MLP neurons of a small language model. Each row is named by its layer, matrix (down: output weights) and neuron, and shows model dimensions 32-127. Each number is 128 + 32 x the weight over its row's rms, rounded and kept within 0 to 255. Numbers have three digits each.
After each neuron's rows, "fires before" lists the tokens most often just after its 100 highest values on Wikipedia text that the model never trained on. A number after a token or word is its count.

L2.down535:133145109177125140138151162137165126128135139090063157163120088132096126087119128154157116132068179131108090134156104157126112100122084112085187142084116103142116123153097160107164100128146148128152063082159095110141077175137137127147125084123119165130184112096195095132154121129111142024
fires before: " " 64, " and" 5

L2.down717:119122156094140181140118135166111117128226110084081132055135150135106132124104079110106141135073133126115097112076127088064086189132080116154097122132120081103154142129118129108197087128128091118112086092105170101099174176112194109107153129192088128113145113143143138112118135182112110153
fires before: "==" 28, "In" 11, "===" 10, "The" 7, "A" 6

L2.down516:139145138128143122140167057113121148198085094144079110103134145151128125142081092113084104141152149151136191163146055167154132092127118170157132094138112076110119114083137107144108132072158093115142186126108115092115110192119151178171162144104188147118150156165193163117108114151145121115
fires before: " " 67, " |" 14, "\n" 6, "," 4

L2.down348:117163146129140080144086155147190102144161075111124120135103146107135147168156113218140147153168111159126164112177145078149094081173093143132163054103111127194180076108151143090082112120061137103131140127142123065067096153139117152160173138153172142112169124100141157118109121122109151130
fires before: "c" 28, "p" 14, "v" 13, "m" 6, "ign" 6, "h" 4

L2.down567:085083171094105081182098144128143150074144169153113081102112141142110072132079077150147129104151095125048128141132090145139123120099120133154136145124139075164144106096187147168092123096140096144129172111124130127095145085154099093123115075129138108125153092115111175098142128097168149095
fires before: "-" 47, " C" 5, " " 4, " D" 4

L2.down237:125070107202129114112147129089156081186149123163163164126113131177110152147159130161117102105162099158170139111130097060144133173104102181113089065111098115118126179097150119130046109092159094068104232059134143093092096159123112167052117106050096096185132184145117091153183095119123105084
fires before: " " 86

L2.down450:104108089179154073134121120137136133112097102134048153162144141153063130109126080164173100130098073162099097133160093191141117166140096140152157119069095111117103067111153120141157082074168095147125185106117143120113035143120108176122122110093172113149149074130121074134149155135089137090
fires before: " " 67

L2.down657:069125077103162111141074110131137161036119219087117132076098090103175121114094100142103148147136081117161134139100090108058157127076150119143129127087175115090131175147109112142066123124117109127091166102147109139113205133101105102142116117131177164125133113095163163184125133134092154128
fires before: "==" 26, "===" 11, "The" 10, "In" 7

L2.down6:132162156219062151141075117152124094101112090158155127151181179111211109043152164119156133160120165146131122157145089033135151135111120058110167069101143119144125130155154082109101096099158154089105220077109141134097152145115080135163164115133108183108149128146161150093113105148099115138
fires before: " " 48, " ==\n" 9, "==\n" 8, "o" 5, " Ad" 4

L2.down742:071145131125096114115185123134191104171152102105168087122115130130134126118207145127093086114097094168112127105153144137169037077198115202137071106174138084201106118114160115154070173084150125124084135093107112104083134113090163164071126097085193092149173192110105127090115130140133131139
fires before: " " 83

L2.down548:094151146110093114152183120118162123135150152148105142123151129166131168108103097103171145141166152109144150108065062104110121138166093124113129139133013154067147108117082142121112170064124098147142098147121119127068104148075117078092078129132100129131137157112155106058074118168138111126
fires before: " " 26, "," 24, " the" 12, "em" 5

L2.down8:127103121111127107112143136133097073084063113156125157061181178107119082106145125140123098170137134125065173134172147096136164096131124112153095114167162111114127159114099130132126113164058140125123111110153111177150125137132156180121166117146156087132124148119108053136133124167149076160
fires before: " " 56, "w" 5

L2.down699:117143094076172150070085105116173133109157197092101130096157107134103137161126155129155111112132139095140137111054119090081117132075137131193120148133170096137124117138105127115108088132132123148109129087123080107092171179143081144146108151149146127084157090074109199174071119159108113105
fires before: "==" 29, "The" 10, "In" 9, "A" 8, "F" 7, "===" 7

L2.down415:172181092134103109111110096078162140093176186110147182138138091129166126188158192120155133133192114165113177154110138124135177129102142128110161084188193077086121207093162108146126115125121164170100140126087109076097150154149140151097106129112147098150121157089130087125133116165157110143
fires before: "=" 21, "==" 16, "===" 14, "P" 9

L2.down650:131102156118127105085114143125060112101110144128097086099111120072146068099110099108123107147112142148075053144138120060099085114136104111110110119135120101126074107131107083085123130058075130124149136059173154136097145152088100144121110142185139111089143124067118170118115103128144072091
fires before: " " 23, "us" 10, "ival" 8, "==\n" 5, "ar" 4

L2.down389:114154129128107120090130078162070072147166127126146157176133118153136155098162180182120094124153174132102160121081135107171071169137161139061155130104106122132155119153115160149089165115094116099139093129137122113110109137125048159170113143102075141121110122168168120111145152108107149148
fires before: "t" 15, "ing" 14, "h" 8, "el" 7, "y" 5, "c" 4

L2.down7:191154107118131144115210093128118156102119180129117149128207152060086083075198045181152122146151150162137089132078089121134131099114149083139123113133162121129141166140093103158186086147135092096099206127091101129148124168126107113085166112125086114145137172185117161094113109191130084133
fires before: " " 80, "\n" 6, "l" 4

L2.down133:106087151150155098148142137110130085132114055166072135153106107183083076142120104133156111144142110130123139118172085093149155124077142144155155167129144096099138152207201092118066144128118118179093121126125099157198160173071130132142171101119173100131136133103096166136072081157123125114
fires before: " " 33, "t" 12, " |" 6, "les" 5, "ital" 5, "ul" 5

L2.down661:092147169151146155078087063089158131119186180136134146081189086123133065120140116154148172157101115096133117180103101137102144115138162081134169117115158125102143128115214093121134100091106119126133104136136151088141125143173117130092137118160149106141132139130119130181143118103174176043
fires before: "==" 18, "===" 11, "=" 9, "|" 8, "-" 5

L2.down87:113157098124146122090161155113129131118131097157119108111116126134109111125045121126151115047153098137098127142145152194124117129164225117096121161100136124134113185207147125083178118129109120123112110172132115101129138114122113115126114123158159097143115104075119099148111115148068177066
fires before: " " 82, "erv" 5

L2.down521:086105078101154109126062127174060188131120186091105095140035100184118118115122131152136111096084160180108128164022105088113064155118144128162157111096136137127114172104119099110112108134157110126111135098165139127098207128136144152164111161153148175165118121108148156157147176119116127122
fires before: "==" 26, "The" 17, "In" 9, "A" 8